python train.py --n_layer=21 --norm_eps=1e-05 --positions="learned" --attn_scale=0.125 --bias="none" --tie_embeddings=true --init="normal" --init_std_qkv=0.0237 --init_std_up=0.0237 --optimizer="adamw" --weight_decay=0.074 --decay_shape="linear" --dataset="wikipedia_en"
MLP neurons of a small language model. Each row is named by its layer, matrix (up: input weights) and neuron, and shows model dimensions 48-175. Each number is 200 + 20 x the weight over its row's rms, rounded and kept within 0 to 999.
Before each neuron's rows, "fires after" lists the tokens most often just before its 100 highest values on Wikipedia text that the model never trained on. A number after a token or word is its count.

fires after: "\n" 77, "|" 21
L11.up939,174,204,212,216,182,191,175,200,202,165,198,210,153,198,175,238,196,196,232,230,160,235,186,239,177,170,224,183,198,201,207,224,205,199,182,198,199,250,180,199,239,201,191,183,154,200,171,188,195,170,179,197,196,180,210,195,240,201,193,192,171,197,193,225,188,186,214,185,202,204,209,185,205,187,206,216,210,185,234,216,216,216,222,199,195,196,197,239,220,230,172,198,204,175,193,195,185,218,214,186,218,185,215,201,201,190,186,223,207,211,207,246,199,159,211,217,187,217,216,188,187,229,193,223,186,202,203,219

fires after: "\n" 35, "|" 19, " |" 6, " " 6, "==" 6, " Year" 4
L6.up658,216,189,222,210,213,174,176,214,179,181,222,185,209,183,170,206,212,193,224,197,197,186,184,182,160,198,206,195,167,194,248,187,229,193,160,210,240,262,198,200,184,199,192,225,167,168,219,202,211,190,209,202,210,209,171,222,242,202,220,209,203,213,219,211,219,189,231,176,196,188,217,186,193,208,208,212,216,197,199,208,143,188,200,222,185,170,201,195,225,196,212,179,183,181,180,194,200,225,233,189,232,188,207,202,226,214,227,188,217,216,246,173,153,173,189,199,178,227,195,234,175,187,190,188,209,202,217,181

fires after: "." 58, " |" 6, " (" 5, ".\"" 5
L11.up437,172,196,223,179,206,195,215,186,207,169,188,187,208,204,192,203,207,200,222,189,174,192,187,189,173,178,181,224,182,205,209,181,225,162,192,219,177,217,230,180,224,218,179,183,189,222,181,230,197,178,208,203,206,213,199,196,184,194,222,227,167,200,192,182,215,184,202,189,203,222,218,206,177,214,187,206,227,180,200,219,201,189,154,219,224,203,202,221,175,202,216,203,216,195,207,254,195,204,229,195,243,187,196,147,209,217,190,197,186,219,195,199,181,181,174,210,201,163,235,219,207,216,220,235,154,222,191,241

fires after: "|" 27, "-" 25, "\n" 5
L6.up845,153,202,192,195,192,202,205,205,190,179,221,230,192,192,187,202,182,223,239,187,191,189,180,206,242,200,213,172,176,192,205,221,254,226,160,198,204,243,189,213,220,217,194,201,201,204,200,208,199,231,205,183,192,196,191,194,194,207,187,235,191,217,190,218,209,227,200,175,243,200,214,210,202,190,205,222,205,163,193,245,201,184,209,209,180,195,228,181,223,199,211,212,186,186,242,212,193,214,191,180,216,171,224,166,218,190,186,214,197,186,224,224,187,181,229,192,184,214,187,241,185,202,218,198,161,202,199,220

fires after: "\n" 37, "|" 24, ";" 9, "-" 6, "|---|---|" 5, ":" 4
L11.up465,208,211,195,186,199,187,204,200,176,187,186,210,195,211,194,224,238,199,228,181,181,187,175,173,180,187,222,177,196,187,233,203,200,231,174,219,201,218,211,174,190,200,189,236,180,220,185,207,216,188,195,211,223,223,215,249,210,217,183,214,191,169,229,191,205,175,196,190,202,214,157,205,191,200,209,192,192,194,198,204,159,208,225,197,194,205,166,236,204,201,211,172,171,185,222,225,207,206,222,186,224,175,187,186,201,188,225,180,179,202,215,152,209,138,198,215,206,223,196,243,203,190,187,208,206,209,212,176

fires after: " was" 30, " is" 12, " were" 6, " are" 5
L11.up784,159,190,216,162,173,220,221,228,215,195,222,204,209,207,206,217,210,212,224,225,220,186,209,185,222,182,212,221,220,198,200,231,219,223,194,193,186,201,197,161,195,250,152,211,194,226,181,178,200,202,219,221,201,219,236,205,209,185,169,208,189,172,182,204,158,217,173,206,193,185,230,225,194,210,172,179,188,224,185,209,216,191,204,213,226,233,181,220,202,207,200,236,220,193,192,239,179,214,216,183,219,159,208,199,193,205,204,189,207,211,206,218,203,200,164,194,209,159,210,175,216,180,218,211,167,195,220,201

fires after: " the" 36, " The" 13, " of" 12, " and" 12, " San" 5, " |" 4
L11.up910,187,183,217,157,212,173,217,198,206,178,246,198,213,180,208,229,222,212,170,191,201,215,195,179,212,230,231,199,159,229,191,191,219,195,195,210,220,193,182,181,222,176,167,221,174,252,166,215,204,224,218,188,200,223,202,185,204,188,213,204,192,233,249,172,224,193,223,196,203,259,203,200,188,193,192,184,198,194,190,196,140,186,154,232,221,198,207,214,215,201,212,203,232,218,204,213,205,204,202,178,211,208,216,177,211,195,222,178,228,246,224,184,176,193,200,201,199,224,183,188,206,201,195,201,197,199,186,206

fires after: "-" 37, "|" 18, " |" 10, "\n" 9, " •" 9
L4.up868,219,178,194,229,190,188,175,226,172,147,222,182,180,154,181,223,192,189,219,201,220,201,222,215,186,173,218,185,205,191,184,196,250,222,211,211,198,202,193,215,211,197,174,189,174,216,193,186,212,198,182,199,231,188,203,187,200,220,152,180,199,182,201,201,211,194,211,191,185,198,199,187,228,212,174,201,204,209,220,237,187,180,171,209,186,177,207,208,201,210,189,216,177,191,219,218,183,225,210,172,227,173,210,166,178,188,186,193,216,220,241,213,183,174,225,196,188,200,223,223,179,174,207,206,194,204,194,229

fires after: "-" 56, "\n" 22, " •" 9, " Time" 4
L4.up209,181,189,189,210,182,173,205,232,195,167,213,217,180,176,181,241,194,202,253,202,206,196,202,194,205,169,205,201,211,197,195,223,222,206,157,200,223,214,200,210,230,176,188,180,181,207,205,187,199,210,211,213,205,192,185,217,170,204,217,192,192,178,181,218,189,210,218,198,217,199,210,200,212,180,189,199,165,200,169,220,170,203,218,204,195,207,169,254,210,216,187,189,190,199,242,225,198,213,186,186,207,191,234,191,230,201,181,208,158,201,220,240,206,186,240,201,185,204,179,211,178,183,202,212,165,195,233,240

fires after: " |" 44, ":" 10, " to" 7, " by" 5
L4.up708,174,205,197,194,165,181,215,189,227,199,156,193,241,192,225,213,217,188,229,171,201,211,178,182,205,215,220,226,228,206,237,225,192,213,203,205,178,188,215,216,174,185,190,199,218,197,174,189,224,194,192,198,221,204,225,202,205,184,221,216,169,230,207,176,199,215,189,205,214,188,219,169,214,201,207,196,199,210,222,185,205,226,125,213,216,222,175,228,193,191,163,171,244,205,240,241,199,206,218,187,213,222,215,175,197,212,223,218,183,202,219,180,235,176,207,208,239,177,192,208,175,190,207,201,191,181,196,190

fires after: " |" 36, " had" 7, " votes" 6, "|" 5, " has" 4
L12.up337,172,241,202,201,174,175,226,196,201,177,142,199,217,195,205,170,178,186,222,203,207,215,202,190,186,200,189,200,211,189,219,170,207,223,221,197,197,186,198,168,231,231,198,210,204,189,182,195,210,169,208,218,186,204,206,171,224,195,185,194,181,217,226,186,174,223,224,177,228,164,237,194,191,185,170,178,204,206,205,241,203,228,192,182,198,224,212,199,204,215,181,155,235,240,205,216,213,219,230,190,182,198,220,169,197,222,196,202,184,181,239,193,209,170,184,190,215,163,219,199,182,210,223,198,190,179,211,183

fires after: " |" 51, ")" 10, ";" 8, "\n" 4
L4.up617,215,193,160,205,179,143,230,179,193,168,214,204,198,165,191,213,171,188,214,219,229,200,199,209,193,194,226,184,174,169,197,201,214,234,179,212,194,166,192,179,214,216,219,202,207,211,214,191,212,216,188,198,210,204,224,176,205,204,210,192,187,179,204,208,170,221,179,207,210,166,226,197,203,195,184,194,214,172,189,243,218,220,161,201,174,204,205,222,174,205,191,183,194,204,252,199,208,212,221,191,225,188,210,215,194,191,216,192,199,219,204,178,216,174,232,202,186,187,206,183,159,171,221,190,216,212,215,206

fires after: " the" 67, " as" 10, " The" 6, "==" 4, " a" 4
L13.up872,196,178,217,166,210,200,183,217,201,223,201,227,222,167,218,214,209,204,226,218,191,212,198,193,210,169,194,167,177,182,212,237,199,203,192,194,183,234,240,180,207,189,191,202,219,216,181,179,183,212,211,212,196,186,218,193,189,218,145,207,186,233,216,166,211,190,226,146,197,198,199,221,191,180,188,224,230,210,197,229,215,195,201,236,208,192,206,177,190,203,218,215,213,162,202,225,184,216,209,175,247,172,220,193,208,220,187,232,193,211,215,206,208,191,207,195,179,187,209,231,248,205,187,203,167,210,180,196

fires after: " " 27, " |" 13, " 1" 12, ":" 5, " www" 5, " non" 5
L4.up123,202,174,214,155,175,181,203,209,186,206,191,196,234,216,196,209,190,193,208,191,205,211,173,215,194,205,203,220,174,217,244,215,209,209,161,217,223,231,236,202,157,206,193,211,188,235,192,234,201,203,226,205,207,192,214,187,192,205,217,173,174,262,195,194,209,208,153,191,204,187,187,160,244,201,197,226,214,210,180,225,173,179,123,209,209,192,229,197,187,209,201,197,219,192,218,236,200,216,224,199,222,208,218,178,231,193,198,198,204,205,198,188,215,164,212,207,215,219,228,207,174,196,199,216,214,176,196,193

fires after: "\n" 36, "," 15, " the" 12, "-" 10, " is" 9, " a" 5
L14.up415,206,170,196,184,202,228,195,230,201,160,232,231,175,199,188,194,201,200,237,237,217,209,179,187,185,181,241,175,208,195,228,199,213,186,170,231,206,218,187,160,192,212,160,204,188,183,195,219,184,208,229,199,218,236,236,198,213,203,133,203,190,195,199,189,183,223,223,189,175,196,203,187,190,206,195,206,215,201,237,199,206,206,195,203,267,195,187,215,214,215,191,209,212,166,212,233,207,218,199,178,228,192,166,200,189,184,212,197,217,208,173,208,223,188,202,198,198,184,201,170,201,209,201,229,192,203,218,205

fires after: "\n" 25, " is" 15, " a" 13, ")" 6, " was" 5, " =" 4
L13.up524,193,230,204,178,185,185,205,210,207,188,209,227,179,236,210,194,237,204,192,193,179,193,186,197,194,191,183,204,239,227,198,234,184,172,188,221,188,198,203,173,183,206,197,168,252,198,183,214,187,210,193,195,207,244,195,210,225,161,209,219,193,200,211,177,182,203,193,192,211,236,215,213,183,209,208,178,212,191,213,165,167,199,207,183,260,177,211,233,228,197,178,197,213,176,228,243,191,210,211,174,225,213,210,202,200,202,197,240,205,199,232,177,221,156,230,191,223,194,192,207,200,222,205,202,194,218,164,193

fires after: "s" 37, " was" 10, " is" 6
L11.up168,197,222,197,184,195,222,235,178,220,206,231,161,210,196,215,195,231,176,186,221,189,214,209,174,216,188,206,216,202,195,208,193,229,168,211,210,183,196,218,175,185,203,162,159,191,233,207,208,198,202,217,215,200,195,223,206,204,193,181,212,164,223,182,245,174,235,219,186,190,213,178,204,219,225,167,220,234,211,215,177,216,246,214,190,206,238,168,216,180,217,200,215,227,176,220,253,193,216,210,192,213,170,185,181,167,206,189,171,190,200,212,211,175,192,160,185,203,193,221,194,205,219,234,227,173,213,177,187

fires after: "." 70, ".\"" 6, "\"." 4, "-" 4, ")." 4
L11.up459,171,185,204,193,189,170,209,187,197,168,188,204,179,192,196,216,182,204,230,164,197,192,192,197,191,184,191,195,190,199,227,180,221,204,182,215,161,201,222,160,235,206,167,202,174,205,196,227,199,189,219,206,221,218,210,211,198,189,225,222,175,189,208,210,186,187,188,169,174,219,206,209,176,220,180,211,217,185,195,211,191,212,158,223,220,231,202,244,200,200,212,215,204,186,231,217,197,201,222,199,248,206,197,156,185,226,187,194,196,216,190,220,202,194,192,209,210,175,223,189,216,226,218,255,153,240,174,212

fires after: " |" 44, "\n" 7, " Liberal" 7, "s" 6, " Country" 6, ":" 4
L13.up648,213,226,232,188,193,167,194,210,182,197,200,224,211,239,201,222,259,196,196,189,199,190,187,205,218,225,190,235,179,209,213,199,214,195,194,196,217,219,206,236,173,201,188,194,180,189,211,227,233,182,191,205,164,183,211,232,174,179,200,177,182,220,213,190,177,205,206,159,237,197,198,218,188,201,203,185,200,204,197,203,176,183,191,198,192,191,177,198,234,213,149,239,180,178,184,201,182,212,208,177,194,206,213,208,211,193,189,201,208,227,231,223,208,149,188,216,211,212,198,190,207,180,201,194,174,206,187,157

fires after: "\n" 33, "-" 21, " of" 4, " Time" 4
L6.up325,183,200,206,194,192,217,186,196,189,180,207,272,189,234,220,234,176,196,186,202,200,201,213,176,221,172,197,170,201,173,213,237,227,191,161,177,208,244,177,203,194,176,196,180,206,199,219,176,218,193,218,207,192,185,228,220,219,202,169,227,177,204,206,219,206,194,185,177,221,221,180,206,187,217,198,229,217,202,205,230,149,224,179,187,190,207,228,215,222,179,182,200,194,170,211,214,195,220,197,184,211,161,216,159,239,181,196,198,196,197,228,226,160,184,210,195,175,215,209,190,194,207,209,211,172,180,193,195

fires after: " was" 27, " is" 10, " be" 8, " " 6, " were" 6
L14.up585,185,206,195,188,180,216,219,200,165,215,227,192,192,206,201,221,212,219,175,197,210,189,216,149,218,190,186,191,195,218,218,173,188,174,203,205,201,181,175,175,208,200,190,174,222,198,192,248,197,198,211,209,219,204,201,212,208,196,194,188,189,194,197,209,195,216,181,204,161,218,199,207,170,217,188,193,230,227,215,188,169,210,232,190,242,256,211,204,193,198,168,202,178,201,211,212,196,218,211,174,210,222,220,193,183,196,174,230,225,213,234,222,204,193,211,189,194,204,218,174,223,220,227,192,192,190,191,181

fires after: "-" 28, "–" 9, " Ver" 6, " Inter" 5, " in" 5, "–19" 5
L12.up550,214,138,205,206,188,209,238,199,234,188,196,205,183,187,227,218,209,210,181,180,192,213,202,209,188,180,189,214,198,192,225,222,210,184,206,191,220,208,199,180,170,204,218,202,160,228,192,215,200,219,179,223,180,238,246,219,224,239,211,216,195,176,188,189,179,225,168,195,173,206,211,182,203,213,207,213,187,228,147,205,209,193,198,213,196,226,194,205,228,216,197,197,187,168,219,165,198,205,212,194,201,192,164,200,199,195,201,182,214,200,231,192,166,202,235,213,187,207,157,223,186,243,192,201,188,187,230,231

fires after: "\n" 55, " =" 27, " a" 8
L6.up499,200,197,175,179,203,202,205,213,202,171,190,240,167,197,193,216,253,204,189,223,191,200,208,149,190,194,224,220,184,188,227,168,211,175,170,227,193,229,273,173,195,211,198,227,210,192,159,186,219,232,248,234,204,241,198,240,214,193,174,236,172,206,185,183,176,194,228,163,203,201,184,204,188,194,177,205,206,206,217,202,189,215,163,210,231,211,212,201,188,218,189,211,201,175,230,221,194,210,201,179,231,206,201,194,232,223,175,228,203,205,231,179,205,178,214,191,197,187,203,207,212,204,231,219,217,225,207,203

fires after: "\n" 38, " =" 37
L13.up789,214,204,189,198,221,206,190,194,204,186,240,211,198,218,214,221,222,187,181,204,213,185,163,160,227,185,208,217,199,195,222,171,188,181,185,208,219,212,210,217,192,221,211,218,204,196,190,204,189,229,210,195,207,212,201,249,189,159,189,247,238,193,205,196,209,177,188,195,155,195,180,205,201,222,162,221,233,189,209,212,170,215,195,219,195,186,212,242,190,172,165,231,209,182,209,222,197,220,209,170,197,198,208,206,197,221,194,182,234,241,193,189,191,177,199,210,204,179,189,216,209,205,206,169,210,174,174,237

fires after: " of" 61, " St" 11, " San" 11, "." 5
L11.up389,164,152,200,221,208,238,198,207,202,199,186,222,183,169,197,225,211,236,186,227,196,208,177,202,215,177,219,221,170,202,201,198,197,166,197,220,199,230,226,203,255,207,201,205,208,210,181,206,179,221,213,185,215,210,192,238,167,184,185,233,185,207,213,173,198,186,190,201,229,214,201,213,172,210,206,227,211,180,185,205,151,202,160,197,213,213,197,199,237,189,209,208,219,218,211,220,178,221,203,177,216,187,239,192,223,209,188,167,217,215,207,214,184,187,211,210,197,198,192,202,205,214,241,206,185,186,182,230

fires after: "-" 36, " " 9, "–" 9, " in" 8, " 978-1-" 5, " (" 5
L13.up579,175,161,213,191,157,204,262,165,197,194,195,205,196,213,201,188,221,190,220,209,220,183,217,182,178,208,225,209,192,197,230,234,246,208,176,192,204,215,209,197,168,155,208,167,189,238,170,199,186,151,189,240,207,239,232,207,216,223,206,217,191,183,201,190,198,198,190,191,193,215,181,183,187,186,191,202,202,202,190,185,203,194,195,229,226,241,212,190,209,201,191,196,201,198,212,183,189,200,227,170,246,221,190,198,203,225,198,219,235,217,230,236,184,192,190,222,212,207,194,187,184,202,210,204,191,207,221,227

fires after: "\n" 50, "-" 11, "/" 5, " (" 4, " •" 4, "sq" 4
L11.up472,174,176,173,181,162,189,194,219,183,180,207,246,214,213,200,242,200,188,250,217,197,229,165,174,180,215,226,200,214,177,205,193,220,203,179,246,182,227,220,182,213,182,204,180,188,220,201,204,195,154,219,186,246,197,197,226,238,197,172,206,196,190,195,152,230,215,211,171,187,192,215,210,214,198,213,221,175,192,186,246,178,211,227,206,195,200,185,230,226,194,180,215,206,201,184,202,192,211,197,175,203,166,165,203,234,220,206,203,201,198,192,190,213,169,225,201,204,236,187,205,199,239,198,234,184,198,218,169

fires after: " |" 55, " 0" 13, " 1" 9, " 4" 6, " 5" 4
L6.up24,166,176,209,182,167,172,226,177,223,196,210,202,192,198,181,198,218,234,238,194,227,206,214,167,209,228,214,213,209,224,229,227,200,168,169,218,204,223,224,172,180,229,185,199,181,227,197,202,226,230,197,235,182,187,204,215,189,194,218,199,184,225,202,166,204,214,183,194,206,199,194,235,201,206,212,232,210,230,183,232,168,165,176,184,214,195,171,215,229,224,190,207,206,203,252,241,194,217,210,183,193,223,258,170,216,221,182,226,198,184,217,231,231,174,194,201,234,218,205,202,189,194,202,208,181,169,202,222

fires after: "\n" 25, " |" 24, " Candidate" 11, "N" 8, " (" 7, " " 6
L16.up286,220,239,199,209,182,189,190,187,160,201,177,208,171,214,170,198,209,222,217,209,178,192,208,176,166,204,207,230,199,214,185,200,201,146,180,214,186,159,202,206,198,176,161,189,220,200,228,206,193,207,192,209,224,190,161,204,231,188,197,249,161,208,227,201,171,199,187,154,174,178,212,182,204,195,211,218,181,189,230,192,179,196,155,202,191,185,221,167,204,202,257,183,198,218,193,226,203,209,195,165,227,204,172,185,207,216,183,185,207,192,233,207,188,153,194,201,196,216,222,204,188,205,218,226,206,207,219,231

fires after: " |" 49, "|" 8, "-" 6, ":" 5
L4.up504,214,219,200,208,176,170,187,176,212,171,163,208,215,170,186,212,205,194,205,208,234,220,198,204,187,206,195,215,224,191,222,204,234,194,195,246,185,204,207,230,189,192,190,191,179,248,151,191,209,207,199,230,190,181,199,196,213,194,237,181,175,222,195,239,217,207,186,188,172,176,236,173,184,214,218,199,185,228,218,215,212,207,114,171,189,223,212,207,192,201,180,172,211,203,231,204,196,206,202,203,200,229,228,206,201,210,189,206,217,173,243,191,207,162,197,203,225,180,184,206,173,202,190,181,176,222,189,223

fires after: "\n" 39, "-" 32, "|" 12
L6.up938,234,191,198,196,195,178,198,161,185,132,177,207,171,185,176,193,213,205,232,164,189,189,181,196,169,182,235,172,193,211,219,190,212,205,182,185,189,225,183,202,205,196,178,155,204,178,208,195,206,211,205,217,210,200,215,189,193,222,201,222,151,202,208,220,187,230,202,180,209,221,199,207,186,213,178,221,223,206,181,228,187,199,173,202,178,186,226,242,223,202,202,196,230,190,236,222,192,218,201,171,226,177,203,173,220,208,174,220,173,223,195,201,169,150,204,211,188,200,215,202,171,254,201,221,163,185,195,194

fires after: "|" 19, "|---|---|" 15, "\n" 9, "---|---|---|---|" 8, "-" 7, "′" 5
L4.up61,206,204,195,208,123,164,191,187,187,194,177,189,177,161,189,228,211,223,214,198,211,196,185,188,190,189,222,204,217,204,203,225,221,195,164,208,207,182,193,167,188,207,176,191,216,219,194,172,206,196,215,200,196,230,191,185,196,207,180,232,180,178,180,205,206,205,167,170,203,188,191,204,213,235,189,207,209,171,197,186,196,202,180,194,186,206,202,229,195,232,214,176,209,214,253,235,178,221,220,175,232,219,191,190,203,209,182,175,198,213,220,195,186,153,201,219,200,206,204,211,169,200,219,243,185,218,191,216

fires after: " |" 87, " " 5
L11.up464,163,208,250,187,178,165,245,162,204,170,186,152,192,215,190,182,206,203,219,185,197,234,211,187,179,233,225,225,205,233,209,203,209,188,207,174,210,238,195,182,166,202,172,173,183,247,187,177,204,218,167,219,191,194,245,209,174,214,185,203,182,224,176,224,192,185,200,227,176,198,225,199,184,208,207,204,197,185,193,205,193,166,193,213,195,204,169,208,187,249,195,183,245,203,217,267,204,201,191,180,196,219,256,180,195,197,204,215,192,209,212,200,222,175,195,221,214,206,205,174,181,191,199,236,186,211,213,229

fires after: " |" 56, "|" 8, " Time" 4, "-" 4
L11.up819,198,189,220,203,198,190,194,226,188,183,205,214,188,221,212,248,198,216,249,196,202,195,200,199,231,230,191,191,162,172,208,195,220,202,171,180,198,240,193,169,210,170,190,192,175,208,188,232,232,168,227,161,204,197,205,212,176,192,166,240,196,235,212,203,190,206,171,167,204,225,187,205,186,222,188,236,203,191,179,264,184,195,213,192,195,183,227,162,215,229,229,197,192,226,199,190,164,214,191,180,222,180,206,197,218,172,185,215,199,196,237,216,195,200,220,182,182,220,193,208,217,190,215,202,187,227,169,220

fires after: "-" 51, " \"" 19, " (" 16
L12.up72,193,200,218,176,137,161,237,201,220,175,221,189,189,221,182,232,219,215,219,232,189,196,200,162,222,217,192,200,168,220,208,198,194,230,168,153,205,199,218,170,177,163,179,185,144,217,170,249,221,180,206,226,207,205,160,189,171,172,196,216,202,220,211,194,171,199,196,182,197,223,218,187,190,200,195,205,182,236,163,241,193,211,201,227,200,206,244,199,184,213,181,225,199,193,183,222,162,212,205,174,218,214,188,219,206,220,177,202,205,225,255,229,168,206,184,180,213,219,219,211,199,222,205,237,183,205,221,239

fires after: " |" 29, "|" 27, "\n" 27, " on" 5
L14.up207,198,174,182,186,217,223,205,205,218,158,180,225,187,204,199,189,186,248,233,197,174,189,205,166,192,173,188,203,197,224,183,188,232,199,202,211,178,174,187,164,217,179,194,228,212,222,226,213,203,187,190,224,217,172,199,197,195,225,170,247,181,221,217,161,166,227,206,170,196,201,189,201,185,223,203,205,205,191,196,210,212,188,191,191,184,182,225,217,191,177,200,180,210,230,198,277,189,223,197,192,234,173,206,179,174,193,171,163,181,215,183,216,185,182,191,195,217,216,228,180,204,241,201,236,184,236,203,217

fires after: "\n" 80, "|" 15, "-" 4
L6.up985,212,175,164,219,148,166,184,178,183,155,188,214,171,208,194,202,209,219,203,174,212,192,178,196,214,184,220,186,208,184,244,200,228,218,170,225,212,241,241,214,212,181,210,215,192,196,205,180,231,212,206,217,199,217,169,178,198,220,209,215,183,189,220,204,185,212,190,200,194,197,200,210,183,210,194,233,200,186,162,243,178,199,166,186,193,209,199,223,196,202,194,213,198,191,226,173,193,224,194,169,219,212,188,187,211,215,192,214,177,194,195,194,179,141,215,220,203,203,208,200,172,235,190,205,148,214,178,197

fires after: " (" 42, "–" 18, "-" 12, " re" 5, " Re" 4
L11.up413,194,197,189,208,184,164,226,168,218,185,225,189,189,233,190,215,241,208,185,203,204,223,223,183,159,181,195,199,211,220,234,181,228,217,232,208,214,194,201,180,153,143,188,202,159,213,187,241,194,201,205,241,231,227,209,193,216,235,248,202,182,184,217,208,190,231,229,203,200,194,224,174,202,201,197,193,183,195,175,215,196,186,175,223,165,216,222,213,200,196,203,198,208,177,200,181,175,216,202,180,239,215,191,214,201,200,193,200,215,221,230,212,199,191,226,194,190,228,184,219,188,222,197,217,220,206,219,201

fires after: " |" 44, "|" 12, "\n" 10, "-" 8, "---|---|---|---|" 6, " •" 5
L4.up432,230,222,188,220,185,197,216,174,182,176,206,176,196,175,193,213,196,188,191,197,215,200,186,203,198,210,191,221,184,198,221,189,228,208,199,206,190,221,194,229,190,193,177,201,155,219,203,228,205,212,191,165,184,184,185,190,213,203,207,178,178,209,195,200,217,209,232,223,206,179,226,203,231,196,201,190,221,202,225,215,203,187,205,188,176,199,188,203,209,202,176,187,178,180,210,209,201,218,230,196,228,175,223,178,202,201,222,175,236,187,220,218,187,160,161,207,188,229,202,194,171,228,192,176,197,185,189,234

fires after: "\n" 35, "-" 13, " =" 9, "|" 6, "===" 5, "==" 5
L16.up102,229,185,199,212,216,181,213,192,211,200,271,180,203,202,202,184,209,199,182,208,186,168,181,193,209,245,191,198,169,196,190,164,223,207,201,206,237,216,202,194,175,240,167,208,164,193,180,229,191,219,235,188,214,211,213,202,201,191,191,216,208,216,204,214,213,198,197,187,174,183,163,188,190,259,162,195,196,188,240,215,189,215,172,192,189,199,204,230,193,212,195,214,204,173,200,217,205,233,248,186,253,212,181,190,189,152,213,188,206,217,233,189,215,169,183,208,185,175,216,214,178,199,233,204,169,203,197,218

fires after: "\n" 40, "-" 14, "|" 7, " " 5
L6.up4,153,218,201,191,191,201,165,201,199,195,197,233,179,204,170,196,242,216,202,174,211,206,206,210,187,194,211,183,222,182,183,188,221,214,199,194,189,213,212,195,211,162,198,188,168,191,196,201,211,152,199,195,212,195,210,204,227,221,206,227,175,171,214,222,198,189,183,221,198,217,163,202,222,190,229,221,179,183,194,226,153,209,176,199,210,217,207,265,219,234,217,194,193,233,245,201,198,213,237,189,234,189,187,163,198,206,225,228,169,195,205,202,216,156,219,193,213,205,188,209,193,180,199,216,208,237,178,198

fires after: "\n" 28, " =" 21, " is" 6, " |" 6, "," 5
L14.up851,209,230,183,198,180,217,178,183,209,161,156,220,170,253,217,198,229,214,196,199,169,189,225,172,203,184,213,183,225,209,197,176,220,164,221,197,192,224,207,169,198,203,182,193,239,204,226,190,204,212,202,200,183,194,198,206,175,208,174,202,172,234,226,195,168,212,182,215,226,182,201,185,190,220,206,201,194,235,202,213,191,190,184,205,203,199,202,189,204,236,177,199,240,180,218,242,216,216,177,173,215,234,197,172,200,188,216,192,208,190,200,213,217,157,193,207,192,228,217,196,194,206,192,263,170,230,202,222

fires after: " the" 16, " is" 13, " a" 12, " was" 5, " football" 4
L6.up218,190,198,201,161,160,193,232,243,217,206,206,197,199,190,213,208,219,221,190,233,204,224,197,160,205,176,212,202,209,178,200,198,214,198,186,232,179,235,231,146,192,223,159,159,179,224,165,219,206,224,243,197,228,199,191,216,213,171,172,218,189,226,213,214,210,195,218,153,163,191,209,220,206,214,178,230,211,208,226,220,198,217,201,234,240,205,219,196,166,218,235,186,241,189,209,219,181,224,206,184,212,180,192,183,219,199,167,194,258,195,200,214,210,197,208,194,210,181,195,185,194,210,207,226,173,213,194,189

fires after: "\n" 95, ":" 4
L6.up455,208,196,193,194,225,191,212,192,189,189,181,228,173,194,167,211,248,195,212,187,216,182,189,199,203,216,226,196,185,186,241,179,216,182,176,184,188,221,207,173,184,207,199,206,182,187,197,188,202,180,184,235,203,215,213,173,225,216,198,207,198,213,214,202,174,209,209,181,214,163,187,181,198,195,195,198,210,180,199,197,153,200,209,182,193,227,150,213,207,195,192,185,178,186,225,169,206,231,264,193,194,178,217,175,192,206,222,211,212,198,224,219,180,157,172,210,196,208,169,234,183,223,197,201,240,186,198,236

fires after: " |" 31, " 1" 8, " –" 6, " May" 5
L12.up639,200,224,210,198,183,209,209,178,217,179,211,204,220,210,215,199,219,219,202,197,210,196,221,170,212,235,179,206,202,194,209,222,214,214,203,210,197,216,198,185,163,205,195,204,220,222,184,155,192,213,167,207,197,197,202,176,192,199,203,198,181,252,188,215,164,211,195,204,233,216,220,202,179,210,217,258,201,202,181,194,197,180,194,198,169,169,191,236,169,237,216,232,243,213,227,218,197,202,218,181,183,227,198,183,189,192,212,197,209,197,221,215,224,174,220,211,201,187,199,187,207,195,224,215,200,229,190,263

fires after: "\n" 48, " |" 10, "|" 6, " Ref" 4
L16.up1020,202,223,168,183,196,187,178,197,215,200,204,218,204,222,182,200,258,204,220,169,186,185,172,225,199,218,198,194,155,222,222,200,191,237,192,210,195,209,216,221,216,205,209,196,133,217,208,246,217,206,221,185,201,194,210,203,197,212,207,191,179,231,201,219,170,193,190,186,188,209,193,169,200,238,198,205,243,181,239,209,187,207,203,202,191,176,205,182,208,221,184,195,180,215,193,190,176,224,245,181,202,230,189,170,210,192,199,199,203,221,234,218,195,154,221,221,217,198,174,225,185,189,202,188,191,209,188,191

fires after: " |" 92
L11.up591,188,178,207,190,165,202,185,168,191,185,190,214,191,222,222,216,207,215,254,154,163,190,167,201,194,191,172,199,206,228,217,200,221,185,177,191,191,186,212,184,210,206,160,188,192,193,231,212,202,199,213,194,201,195,218,200,197,199,184,218,167,209,225,194,183,205,218,165,182,213,198,209,158,204,183,205,221,203,227,190,202,185,168,199,214,240,204,172,168,205,202,217,163,171,219,244,202,203,227,192,218,195,231,157,174,212,212,192,210,197,248,216,191,182,194,218,202,167,225,199,219,215,210,244,193,228,188,219